config = dict(
    n_layer=8,
    d_model=832,
    n_head=10,
    n_kv_head=1,
    head_dim=64,
    d_mlp=1664,
    vocab_size=32768,
    activation='swiglu',
    norm='rmsnorm',
    norm_place='pre',
    norm_eps=1e-06,
    positions='rope',
    rope_base=10000.0,
    rope_fraction=0.75,
    qk_norm=False,
    attn_scale=0.125,
    bias='none',
    tie_embeddings=True,
    parallel_block=False,
    init='trunc',
    init_std_qkv=0.0228,
    init_std_o=0.0,
    init_std_up=0.0228,
    init_std_down=0.0,
    optimizer='muon_variant',
    lr=0.00103,
    beta1=0.95,
    weight_decay=0.19,
    lr_head=0.0049,
    grad_clip=2.0,
    warmup_steps=200,
    schedule='wsd',
    decay_fraction=1.0,
    decay_shape='linear',
    final_lr_fraction=0.0,
    batch_tokens=[131072, 262144, 393216],
    seq_len=1024,
    doc_mask=True,
    train_tokens=1260000000,
    steps=4820,
    dataset='wikipedia_en',
)
MLP neurons of a small language model. Each row is named by its layer, matrix (gate and up: input weights) and neuron, and shows model dimensions 554-745. Each number is 500 + 50 x the weight over its row's rms, rounded and kept within 0 to 999. Numbers have three digits each. A neuron's up and down rows have the sign that makes its largest values positive.
A block is one neuron, or neurons of one layer that tend to fire together. After each block is what it responds to, as a language model described it from the Wikipedia text at the highest values.

L3.gate97:474496429494543523448582508509482518522455514474505574490522550572440534553469482523493508441432553525508536558446437592446542591566473470474474520497560414517513421547488406510543516539451445495465508618514508529496515503478513466509531463482411444457502489593467608416473586566441499448445490480555692499512530410423552623519635523405519489457491537474481665491562466483475500545482518530526501578498525469542571500401484550531474512491553532547525422554532502535466539486460458495468464543508491467501473434453482531517500515451475515435577442434514570520452437490456493455
L3.up97:513541497449365401471493496471466591526584541516439462478449500608432524500537570473508466486487557449407504544428481529501463501533482616549627540401497539445524444382530543540467482473533471546437470477563507544595497401483504489592493568515484563540474443536334515488364501526557538543556560551543520535511465464434441486597520517461513477498466568437521531549490538450418511495501501492479534512547512489532488577458510456465569520520628452484457480483574490515536494579486610486529421538480459491484549458484463543484528491506511525531459545443529520500463428584433528460
L3.gate332:495474504583517501524509485480572379528601514481480470460402466489532541529512532494575433494532462574444554558528504485557409531523492584486449506505498511504556459551556461574456534465435383584494452455594495509512523434483418603497543548460585466464532438479595491445442441512449472469444454511466612507553525580477496562552493527479506490525444450482404532532537539542564563435456527495488540496472526500556442472362577505593517506517522410457501459390514577577503495594474487570483453460519493487525405553535506422438489505512517497518483513447571507526476468585490604496
L3.up332:524483496471442496515553531461408416450556383511551490486505471484403486408439438393519506488483601461515539495537534468476475519481561541525531464486447515530474555485546487491415540553511414552527391503483497582455456541592524499494456516521425491536502450379592430546494575562605556523532524516501531534492476517513570499508511488490436533421412596553528531551461477481551545467498503512435568547488479553442590499520575557563472466577533603490538554543512404552597489471477431497429518506555545426527449633461555446545441438446500541511471534574396573530517502442445488536
L3.gate560:481515474492570547447493508556365585474539499538440533578493445613571530561502560399414540519523462513492426483472451440475470480477567453539569554446512495410463478498466490531509537436544474567491580550471406601568587447531497557455565465501422492440421491492488506534505572498476497543536553513430500542493564483346467518414474528532472555493612462425570570558462415464500422447549551398455510484560516556528616536441434441527541523456463608549468536574554544514572411509513485479497523503556506516531469510627457423484442535554596450373494552509464528481503465485480471481
L3.up560:411410571445499471436589538457408567519453512569553536465387559546432535464529536469589532513464584428553580552518515551482482530475521472510498504477559480513484624517521532517472487499482518550445512538498538519513470416434469463493566495472529504505517549501454459572417484474489415541483582501515519440502510478535566510589508432517516501411452539535490529449447490400513525490444414448421433511576470536556481487499482500520565465434476532498532521489451512516536527566432503567491393517450535481519440509531515419420497430454438434537555580466487568594485519595583548465
L3.gate575:530565402434533546480512421502478531496458513423513499449517542574551523532537473485549578518503526475489580480450481474471436461514533485548593454546530558471520508477495445460465526503471551524483555488510368527450545442541510547476423583513516476501457580521496411467579515474539491576479556546513459521467469545568495453503499428470410478514572580593496443537525491510496421473440527592501503473438522519424501478504416501463472487461609482524477529528534473600485465540476519449490504421524573481483494568464518570439546515548630573416460525594589581453533474509465543412
L3.up575:501436435488462514415473552513448613570487445499329466543528480519556558492512503494397429472549466438486522535435449523515430611444421526562466468510493394463469509518515368525486491535467489486482486573564514472443496484485536472436529497496499524503580468493472472486516546520377535535509456496451638612498486548503384537443465492509543459421489466482448508441518588543495534469485468481570469465510511440508512589461486523540486400484602434578448480498545518500480465483448585455538537457501554468497454492425570555495485449444541587548555586497629444522488482581519540439
Stats table cell separators

L3.gate199:544495557440469620518530439568522492511553540529483604416461530480451430544530493446538548566499532521512576530471494528496569530557447521532476519516506536422602553572483518554514567481513587553462467465541455446557503490584489519548436496456569475572503469498523504508485487466473525422498502497438530482534572547572493435493457503431407461512473551434572505557462526580559502527541474549446414545491534407466404447573473529580454557537535475494407452480481572464532515468547501563537468435590535545534447499394508451431549468578490511572466567493562481509510460452455482477
L3.up199:521570393484534513571518452500485422484448493530431546454599466467504613392547514459514424364519500483483497459478358548468491556524480444511647526502419518510572491520546498496519544436542546441426527417515502516553565529530512575479533569537489537540505546390505518378421476484593416560537474432510578521553521501549500502528446518482464553521501504417479469499515540566460577553484493581495485582556505482483500536588441549512426462556470412407531534481542583556530556523538496506539556531522504633508493398528465517479543563528526513497541479444587564484560488403515663540
L3.gate256:497535498446534509616454499461513514517451494501453553463452536445475481527491516501494493555569499545515463545436530485559435445392529510527575499492589520488491486481396535507539562430501423541496481407496405542481529480559514521491410464515531531521507417534595504469553560521471626486523533490501509500542506517526504536546555473537441578495637567474477510540555460530427632417472466476543491422624560488512468481417470457502500507503455467505400504515475621486417498509608540509510503508463523446530470420497497536480488511545506523405527428432512500553407538400482503477
L3.up256:458479471519523481435614417491636545528386523493451549617441470504422483536561468412472539536484582515479458518457507509486525436386519458506568483447532497474521529454419541464479425435455463561424434458629512485459528510491491429421427459569506441496494476461479467468490531455513550483505451493462548483482512535451552493473511434559476599488499598539431520477521493464488459500458549577462484516612430655592430463464439597504486491459480565577559511550525586491453506530448418609551503559526504473507529487524502504458510448535497494482483507448510561405448431495533504572
L3.gate407:457463430436493474567473534448504442567524524548511589482420520470478568528545491481512431459481437536497505560508521555422492507401497514474488539562432524536520395515453518492502503501551506545452548518480616484466547487492593528476570556614456479494599569472555484392479497625469564380518443497556519557467545480462484506362405514500413557537551549497510576548450542519433459459507478551452461568437445548510528458504464556593448493444491457550536532467533468523443487609415445526441469459581536421529525494404500525420507527386432463421446488391499616524430426382462497618
L3.up407:555494480511420468390423498517516535497543602502522456441527494549445522455490534457503611438456534499495535622529478591560468508507556477410506469465502427511411514561524471504493489541479487506543462464504545567473509497530440486575425486477556458455418475461502512510527522462557525562408521503512503426436551481556511496509562549473491490472516521507554528471455537528484497464562548537587512593590514456567532550490483535485429520498498492482537475526522477549514551524461446503588466532564499540471544467502450485539489600449529425464395452559528436535545492428487408450
L3.gate1305:518535499469571568612408603460547549499485494431502479508512506445581453519495451472508484441542480475530466530505516555533547496508529472490473536519509546467559454434520462533586448504548410573463428471519606504546402484578430419516423409520453546544410470462542485433582489469485528479538444501470530478468597471523546486472475537474489522422528541495473524440552602424519385528441471453400497601423454510573532498477478528514525436531586455520436487512374546510447447603510513522514505494468566453481496574434491515442481503519472573462477499442467495440489485506491510562
L3.up1305:577482539510558524492485475448487538508483500485468462528551518514602452556629550462498500400604420427464555518510517616567527367499540499568442508463474426478562455515541494470621602417519538530516464480537515589504484495489449481507542378524460499520510506550540436516593515460485433493486491477460519537524544543569460456468483528554518522464539577500502535617519499541500513406464446500382585475519463566497560573476514499380474571507560520388559492580523539527489491438490622514400462416525385498466505396467448378530549521470508439495453499411451476484559467524560441530
Prepositions before quantities/dates

L5.gate844:469512587595561498477480469399461616454512595489493479447512463561495459517616411516479425442437570506554508565495465594434503483497520472448581485525509530479515546445487442469540487485541452629499406428519495504525450504474545426526480424411504449523470548516481483539529433495498489528443510460496423495502505616495452515525510477470467515499494494569480427526479600463407500514508436428551499502445476487389394521458487515490513500425493515507473503487508435518464584542445515460542440503485468582441547499453600463501464491520490491494434506548514504569505512494520537508
L5.up844:507484488527492534555403469477570525600474497447517516471501478533548495416525592500516478527478568537540542483602438580531494439500525541443436428581507487481473556432519436464485486505526535483566499493498565465423540542537541533447547494646374406567416514535503472536456502485530611504435530475445567524608460530499477506550425547501595508448531524502548497505527555503441553490554481519570426422479496571420519394517496401479501522597544464463468410450553499445512526624526463474509458454438330467456434488472476524575493497468488539592601469558502577550503525491526488550
L5.gate1530:516599520437529529528501465441508518431629571396484526560469521525528473415379437445485519427574490489604585479411418477549468457391506480598442473480466526502538431487502452433517446559484449475509448463477544480515500504594460485462463474519505561516524526348547456493475472497565416454497569526540601543481459559546453480524532478461458493499449520524509588521560506413565504528454538518501388451475524573509485545457568429495560448483442532468482578541503436435542527575552562497523420498314391504481554502470383502538531510538490459563506535553423521493564505424558568485
L5.up1530:580499570505519423413546538429480532467532504479483545490534435463443503467555477490511496474502522442532506531468478584432524495421487534512473450475519560473536504504483476515531455550486474544471424429485534429501520486457614477583431447456486612430462557351577439495472473399557517515523516523445595432494558562526477502543498521398452418510553536466525485574447441430539543471552445510436413496442556515518495547551558497422587435440419543492489412499549477470527423509450458608541623470448522427440480507491497445509558551512458440478543542499552446518670552517495518453
Agent-linking prepositions

L4.gate100:497512593475418462410498404523490569476559522451382452510484452501441450482495469553501434511467542527523503498385453437513452528446601418563496446498484573494479624474535556546471519448584486605459497509535529522334534451536472456448502394441514506530470479478454530429571480446489558564485440546498543481514389556523512506498503501565459417467558577602446516591505485482476510553481517491533527446498567442468450448548562540521504471571498512599532502512515444509529467393453495512520407486481494512563507496598466458523430562499476591442437556438378564533604410592415484505
L4.up100:502546508469544522496506575460539536484564486477529485533528525458470520585541535564527477463508448511486534507335513475510551613444537503462527478469418479638434523516483440507524603334511486574580515515567627468527526379476463531534522541512585554600520554549437459414486437474477371507449470447514473611526462449405581505490477414512533552447511484559542453472453398481553538470432448565512435516455493478523478482520564479490522485481544514453489565544495394534416474403434462488516467529507547464611502592471512470540473533582554565469439487563527512545501407474541496450
L4.gate346:567450480636507525441460574519432574534460492476418403489536488534481447538560546385482544518498466545506462530547503476450613501493562473548531544489531470404538484505505486456392545522525547534550528515406408474476571517519413448523588474590562525491442428448508530427579517565505563494457518484513487564529463499471451545495491579345461550496533503505461541559460583492508432587451478517438543571429489508459420539487493513545565559408450460567490490588412465545535477432468505602624501466454617502404525496537492481540432447447506535573518492586557489463618540496525537498
L4.up346:465391536453511601536537491513539472453456479434550526491462423493465448487525560502510577529520471471560607542478530529519554510463504386512470562484516629600484543472533528522449564573516447499528518512447494481453568512479539496596483506460533549558475512523580523512375555456570529479502531558516498533534486475417463497466462504497498487455468497563476391557513467422503465558479434492515503525519475432482586474549462654594505475477472477513514485453599403416486432548500566460491442500510468534544418493532490516435454478442534503520534447405434416521464510440471467504
L4.gate360:492508477529666498495558459404476489430620542548524477464582509516454473474490556510562402589573492518490492513529478532467434640449613478504489450506530447557618522508482490530529475492556570541438424480518542525517590445515510527542500614542432476697510403433499468530592540452516473514489464590493593573552413631521537509495491429502489478497506434429418490473500531490450508511444510440538568483551602543509497472487594562445472469577471513537497437565515510507478509481485508554518453495510585405386467459560586537593568599483348492489518452491539481470568527544456445522
L4.up360:441531439467489639531497487521497568516501437454518489547496518493513519480483414539485504416512507538515457472564570576526537527492443492508508524527580510487518490566498473490517520474557485438481589601579476518526416478584504475502536425567505531502534489485536581443455572512494608366437480557483547443503430441533475485511491477519468547490521517461441475503479443515429580522482531558533472436580491444445517573513471588516563471536516545455465457512418453516499469486419460622539503437468451503452551485513535558519532411424427422529484449453492526594492488520526408349
L4.gate375:451601532442482430523506595548465470524471548528490568454446552464620476519458614545479428475540544436554475465427525571517469484467509573564513564565492491468533511472574576494509515508533514561628510412554531408465502575435506514522440461479535470536495499474550415465534546475584487543542482493530504460494482441541497590561409463516501537456492488487521432545484578598548447587541456468557493616494509471540552475499516521479466508433504587447554397444489500494474461420525551449507523531452587420567519535447464416554438458502500605505506447664442474550570589425524530509
L4.up375:616545574562481507436522571524574560456538534451529493490502433542511556462491483459415442593482483516443530506455412507514492510649521585595454529524539551578524485523444600462463493518459537519525448491514479490533542418572478486584455438500451457452496421464522422517549514556589484535543525510512465505515523571479592455492513439521479473473630496511493469522474574440523483573464435476540484453389497483613543587520540510493522419494512585483456498598502504524538664539481462515564501444413496400452488489559489513407491499421522575512508532573480529530556470357560537455
L4.gate519:509547519497460526466535507594528391543452521555579538433398557490507525500460511527508491544444432517575573473390425538510511510379528462479450534521534520483567510545365487507506508453400531525509443516444326464567507517521542495481545456503505503521537603520513447435519485521535533475512539467568565441497531508486553505527522495491501428476489526476513439475440534523526519498438532497539456420480466415512463520514492473476494466482493492510546477531501504508514366473481516584537420531521537473590426420495593500455476606457518536474485411507444518514526393543618459525
L4.up519:482536487522417435527514571519489430592550558549473455521433509490499548571473513515552542451525456589483485477450533518468500546593474478473476500501597533616501487479503501520508513486444534520513453431553465417531581537583432504605475420508607521548444505509480505431430517431523480464511544542452517467521528489497517529493503444539514539507482468475402546586428419481489504477609462496534542479513490449498426463463506517510418524644500517514499533519524545574459508451537534471444582445444447450501463533424458473521460566512541399479436522510497544529477538472452374442
L4.gate883:582518548549508515523497476453577485513541439488560468502541497422594384545570518496515519422455442514464618363568515526388357502491509442556494492483447516497507484563487567461531473447435399535507564585491527564567542498535532504420550444447495561506534544526570532455476607496500476511545495549473514515486426469480491445555501535523460467475450537434542457466459529474545452497508446563468471587535519490472436545474435469485496394525451535516495597526485530416487537615522468549491510508502498521489490484425473515544558476491462572494470494443444513545381505408488543549
L4.up883:544536433452459526427466582455527536531500476451431470549606559474454536554416502486538438475511512502564512514563559474454508386484508507543563427556482475512506507612527490495503499497537442465535486526458498475478573485453509439518470485474343552470485530562446507475431535559615424437412532542470468481500595439586434509569528463481487421540496499547441496482459570401477542497487385448407489522482552543467492560550585521495432488565475506492462564556467474563441530572478509430418494537450579527463466515489614537533576520461538467547477433461482525469518480504525582476
L4.gate1137:570528545490522472505511480479466505462513580528511424520530523522519547484461528450547432446450428577480494516460607575547478530541467493550500512510462431476578463542491607416586562465526616430423536404469494441542569500445510485487519517434463478464550489507462490573503514417468471502525566532510572463465600437578522436573462616563489504464517485491494542529546553445487493567484526556478519541501506546496513418531577528486461567491460529460510479544473385382557500527560457542486481383454443520499445410546431415459359479583517589499449496550542575472531488517560561537
L4.up1137:571545534544494498554497559377520596411477455560514540503531436514514496413507492463487637486497510465535429463428534462577407438475491466511495516398450417474524530602491524457533464548449534446481479427532518558541481431526421499581488513491439608568480586560444497473540487463561502535530447453400507435482421516452525539533522473504497430570521549485478507500544476423562563600504596403487490505533435549551516458477589482446556487477517449470550414534478517542423513449490498501500528516502587513521456520533467490376395529490525538411477557455501579523573468485536489628
L4.gate1323:441551503571541483529533487491372462526606479524455464539536503468552534499502515493546481538395484528466480433478528479484439504427586441387534461563521644499487567484423475532518497546463549540539617560500543528506478468545562477563432486513559513533447502431464592507486592514441489596454533545569468406526467513453506555494487478533480508516555509508445486518461461573533453427412542592428505487507446515476342499429510551564508523582580512434447454575461514508472568446453510570438467541464498519596600469574545508633512512477534502485535483472402568576537486468498423549
L4.up1323:500512485561574482616576461489537445564501481573575610490455624469491411476398451538494528478497446578540404513570542471527429467478524457496527548471575531502589435509498486489486520477486558441537495538489482372511524543506528551459533501510450568467581449563491475471482605466502551482469468462453511506517471447604494491439495515523412496561548523487474504536450500473560460461460594498483515509513415532500552446488478464450559344520414468521479552589480493510527506446401572469524568625454523424458634543486495493524411518553570533411482456487430560534505491488545506479
Sports team names, stats-table cells

L5.gate675:509550564502518454469410547506511464442481505421495383496495498445393450478441453562493448413468425516503566497492513533449425447465539437499509493517537494397554521697549486526482519499542424614518514453514498465610462434458516547455509473557426496486489529512441439544510386478425506502554521489544537452483412561547485530421467513510468501495513369454532589413515563457516419451437477537396488523477436486506503498589488536537462450519449460426483564499509602528483463454571555516512539521473551454520548465521600491445511446533470466456463512530397486430535478479494445537
L5.up675:509529587519465511512398487568527472516460500530494541548501469463539496588540426471474456473534505471477490464504437512520509526522463471490464649530490490385507452559479519463459613503591538511518445529538468565612543549554530590507455474438527454492470525560461481464447534532577408456497429440536451555522450480480491511466544460534418495550514519468427496622471473443423444478509514432529499546529555487482435449476469514512429495441430465537523578422504467494555521541419553511509503405437419512469478477491518480489522450420459534430465485488575417538486514504520422458
L5.gate1344:476536511467512512516516574539516487546649430443517514544534536612423454570486501516578541443520496493447497522456449471498499499537449425484562547497501476502578584516466551480483567416513548490520452456516495451580611553538530484488423536564424447442486511494428480460464436475510507497579526396504502591468457557534537514456444540563436508363420506472518465551539502508449541447617539527536500419548495464448487442472513486532458362489413508480451514539380395518536409510494548440539504570481509457457551526519513469587440451523478469540484454498568553530546557473495508592
L5.up1344:440606576485485547443482479493485552487647501423445498457505484479542472488473465562467443426557400471567466540566414473529450564523587442454484484563508507520471524474521578534501589465510440520516494370496599448479456511522508486491505540441428468548464564542406536500477472543537462522461399571407508488495518499477508569457537557525499522525452511509600488526490447488519481560513603484466463436417466492467517474485495541521539465425516472491346425434494401433558438481445514549443447521436488531530482505468541423496555501444514509524522381460454510533467547558586444590
Before an upcoming club name

L4.gate136:519486493544562597574516438547433489529547508445450514512501488562500464499511510486497558485456456481524513546505451536470480536548546568548522533534466599568497606537488471407534460639531516557403535482485528435533497609485506507497523411556506485563494531601506557487456458532443550536461532505533502510438531420531539448522524483545518531554463440393508472475549497504541550536580550563570485526435495455542564469549467413492519380584601519463536556457482527550482476488447586488591516422469499520537462500455459440447529451581472437514465458444500446472517503482568405477
L4.up136:619532522494617465415546600429585481467506473553502440476497523459532585524613538571508523607523465460457542501464418560443448557477568530494475534495473425519513581500415471454534556480540462565570516475514440499403497430466462571472538489506568482472567549499445431461514553497468546424545356484488563501442501572429501385494479484416555552589407567386535556510516485456471513497455470494611594581412568551553488463560462560576448455482462425449519509526504489519428507471466462471529463458462553513474485567512482461545632495430626502545527482569441507410536481532426515524
L4.gate332:492539432449576517434411498539477451438495476495579508438486497506530565543536439517444505531432469550537390583474504453428501466445529482588471496468540510409536490485543479527500479397475506540459486468593435462491534459599457419518426524571546503531445524458522501470573402468536446458495418471457532474438471460505578468544366535451477407482461569463476594490470473427541470451505600441583490466491551487477509460546494515449424563445564443467498553567504550427519526587536509461594498496453518553518568524435489470553564524493508418535526482513481596563450489377517445515
L4.up332:503597380497490504486536438438525560547515468477543428464490552564497521502509504527501560478476421450557406522475551525507499497513467534413433502467430438544471473519492530540552413434547473485429563468449458507431490561603447507562538522593522510517552553435520454426496432433581477425504413503521641449513501538507531549539506484583497508560515460470489479458465538507479539552477625477468516592416515550490469449535541465517494528434431561514592407551463557551457483443501482437518467432515478487500490417535485435515560521481461506502530503477554409380505466525526467504
L4.gate964:535528539482446503534438420447588484483546496522470393525572421472403520446566535548477487521529503500636463432517503522534519528493553529502422519530443476435424463521562490557531573467453533536423440509502438503552446496582514484437466529626525508549401466520476442566491614514556516427473456440476434537482542420534511447505530487546552494517457464541493459589568530525507500477580517461513460423523500532528456578579458500589455451459563548554545559506596468456569483527523548563561529519533491519518467538539502512552525542540542486428530503471484543376586583446457469525
L4.up964:562539480494481479424488536475540477557493573479475486437492483511490554367617480537488546513482503472462507503541614421576544674495441572536516522457519444518386424440592592533533523500462487498508467489547545537524525560586473496501494426448468554532522524408436531511533541480505564434518391507559475355426472437576618419498397492472480500492417543424508508492499615533451469462472453413516424494504439483500525580469522485471491517560459453434531493486450438514504592462510467528514525513515496465447513485516556581508500532564500391534507554411619524413559596455458486534
L4.gate1030:519439475566412490464485491476487578429517525591508492484527349505467450461598557565458535480434494497531512408383543466500536544467563533479497507457504512511428523503560434578467572522473461506590508540469495421522454468535560551473474522499469556417563462560411462527496487609572437487545386476464574473474528535543568521544424475492562463508494571589544486486488498518504474617506448445509543559504515416414507486674392504545510415472437581474519564526527441491521465499486465544482571556539504540504482489478534430556477544467425497441482451443641575477401556434465527519
L4.up1030:542483582584490563458491457501575481486497426514556378589493549469528544520504501592512461499519456461498407570463387390448588519501453523483532592531489441463552372532480426506526501574466431396484491479526421472437448505529512503566538518486421543524564533511418538492499458462512406507415536442450506491586481523491515463473533510550460438509452481494468631547492605590508534524505505439486516521516592520482445487477497495505529484467576569485446573546449572454587497471540502402431502495532487463517607446518472458556433500453553556535544522473496560571583477479385544511
L4.gate1152:529481496490483509614542370415521498567556518473413521530517412533393482437522514536441468476505516526420564547435468489549497488604555499555453535591495454551428571456519504444473604514450532504544527435506495431378454519585423450483569473561503482568479491466484575606517435485523463511547507386488445471477451449622418453513448487466557489549487440530515567527413383462560551532498444479547547523443486492438485503448617494497464452592445583465497554421470453503567546437413452521332480422430380542616489451468484461471548461434540544572426385481472469499465451495549552465
L4.up1152:481516493514518458510496411528501497459580456462509525543447527435438544527557520540400481443514421604454599509503503453490428511596573565506494527610451536447472416445469553590526499377461549537536464450562477453395418473439534550578433462603542502526353473470549516476487551549524479497454532485608540481426506492481450493445405438578482511490612518477460526440484410523471636526542538583512522506447546447436508530405485499506475417542420486497476619482495553521556469383478411531515581440569488492518490453497498494510457567434450530509512446454542593518495483455450498472
L4.gate1418:496442512608517486454515472495521487479547532432496567427528475462559454412519540526573475539500494502498438459577466404495500618606474542471522538423362401485531498641590482499615490468485542624437497568406516469492476476531514527446457475515532470528474541461438491544488493450594482468523475514507522520465472510490538460580515435449427484571479538440471580483485438511466484497465475449552502442512594513475454503486462506430520546445509509482520528500479488523465412530466476542481458570518454492486547485502491436480467474519498520470450520475454523434615586550494516630
L4.up1418:509396487561538429463515386566498603531568519478513557503534536426456491493478508526428533515432552495519492552487550520569583508521495554572460548477547585504444488490533465580417428472406536579565422463452545328492518459501525551499478489540509521491483413488475479516491510570579436544473482530457457548393454520445518474449455463522474465534531515506444561480556531502437422443536523437490482517507454439506452451425554480541562519514486527419469428547467562456501450441511465570485529480453587443515461496541493518538565530475443549509528491537542433444463495440397471534
L4.gate1523:505468571554494593538520522468450555532580551433454442435543505436551587498502526519489542464562449488515535431512508437583524541448507545418524502574524435471559419441522463457488511466495532448460410484459518525483546547551534487418464567451446516414543512519519552575543496471461539568545553522478550599485525484481487479562485444461515534481619469437509568530479474437486564568453498536393522484428441518635546431460462518492532519500462616567479486511509451488493561478497522525532468457501574539651502516447568573522475527522559526488617618503429502483429548511472455398
L4.up1523:419487534461527581454409492547529517473493537452480473451492467565586584475507467475560575470600443453598424450558510372447464518518435553497493508534506497538548428492475519515483461448510512507392422476518559541605629510461605493497625419500491473450572441464445551500491432549549437393484520487515645536542504431496488553467459472438463523521443475496534513436514512395456489584428473541613440416499456499575586479469423582547441595552445445571468625534525455468482501406551456446496497472462572537535514527492561551547487487478454597506544561547444455478537565558598506484
L4.gate1618:478476501517520501449483538462603533460648518509446416475463512421525564536479511473551498401545476552519574401545463399444482551494497483433454586438616507401622553480556532445487610589488457557579468632418569553506549432491533510507511456497470523547459508409529533428508495470537436440485444505384452472525545519456536503580526485522515505562516477483437570541522429511572542403437552530481496496495610507426498563466499536471546460591565524518415529501560441489462462494517516506492460588526493584509449536506471558494504470593503489534447461530476439448587489541442533511
L4.up1618:505460578528490552426522483421493460481547449495436468463428389410571513542565545506522507494566570500530581513504506438486595470460550506505407483525561538533453500498496457472398513597499470483506436534450509540546440590519403516472527471574531553524503535493518496493518461560533613520467442509515437539461528519570516552441579467460493496529493549507525473557499485542457522539446509504422519473455607487511667454466532431518597457404490503523577485441526378456469501381508532500615499561471574493506488502548434441478548454397544508554459488514532464466463565430474457593
Agent and source prepositions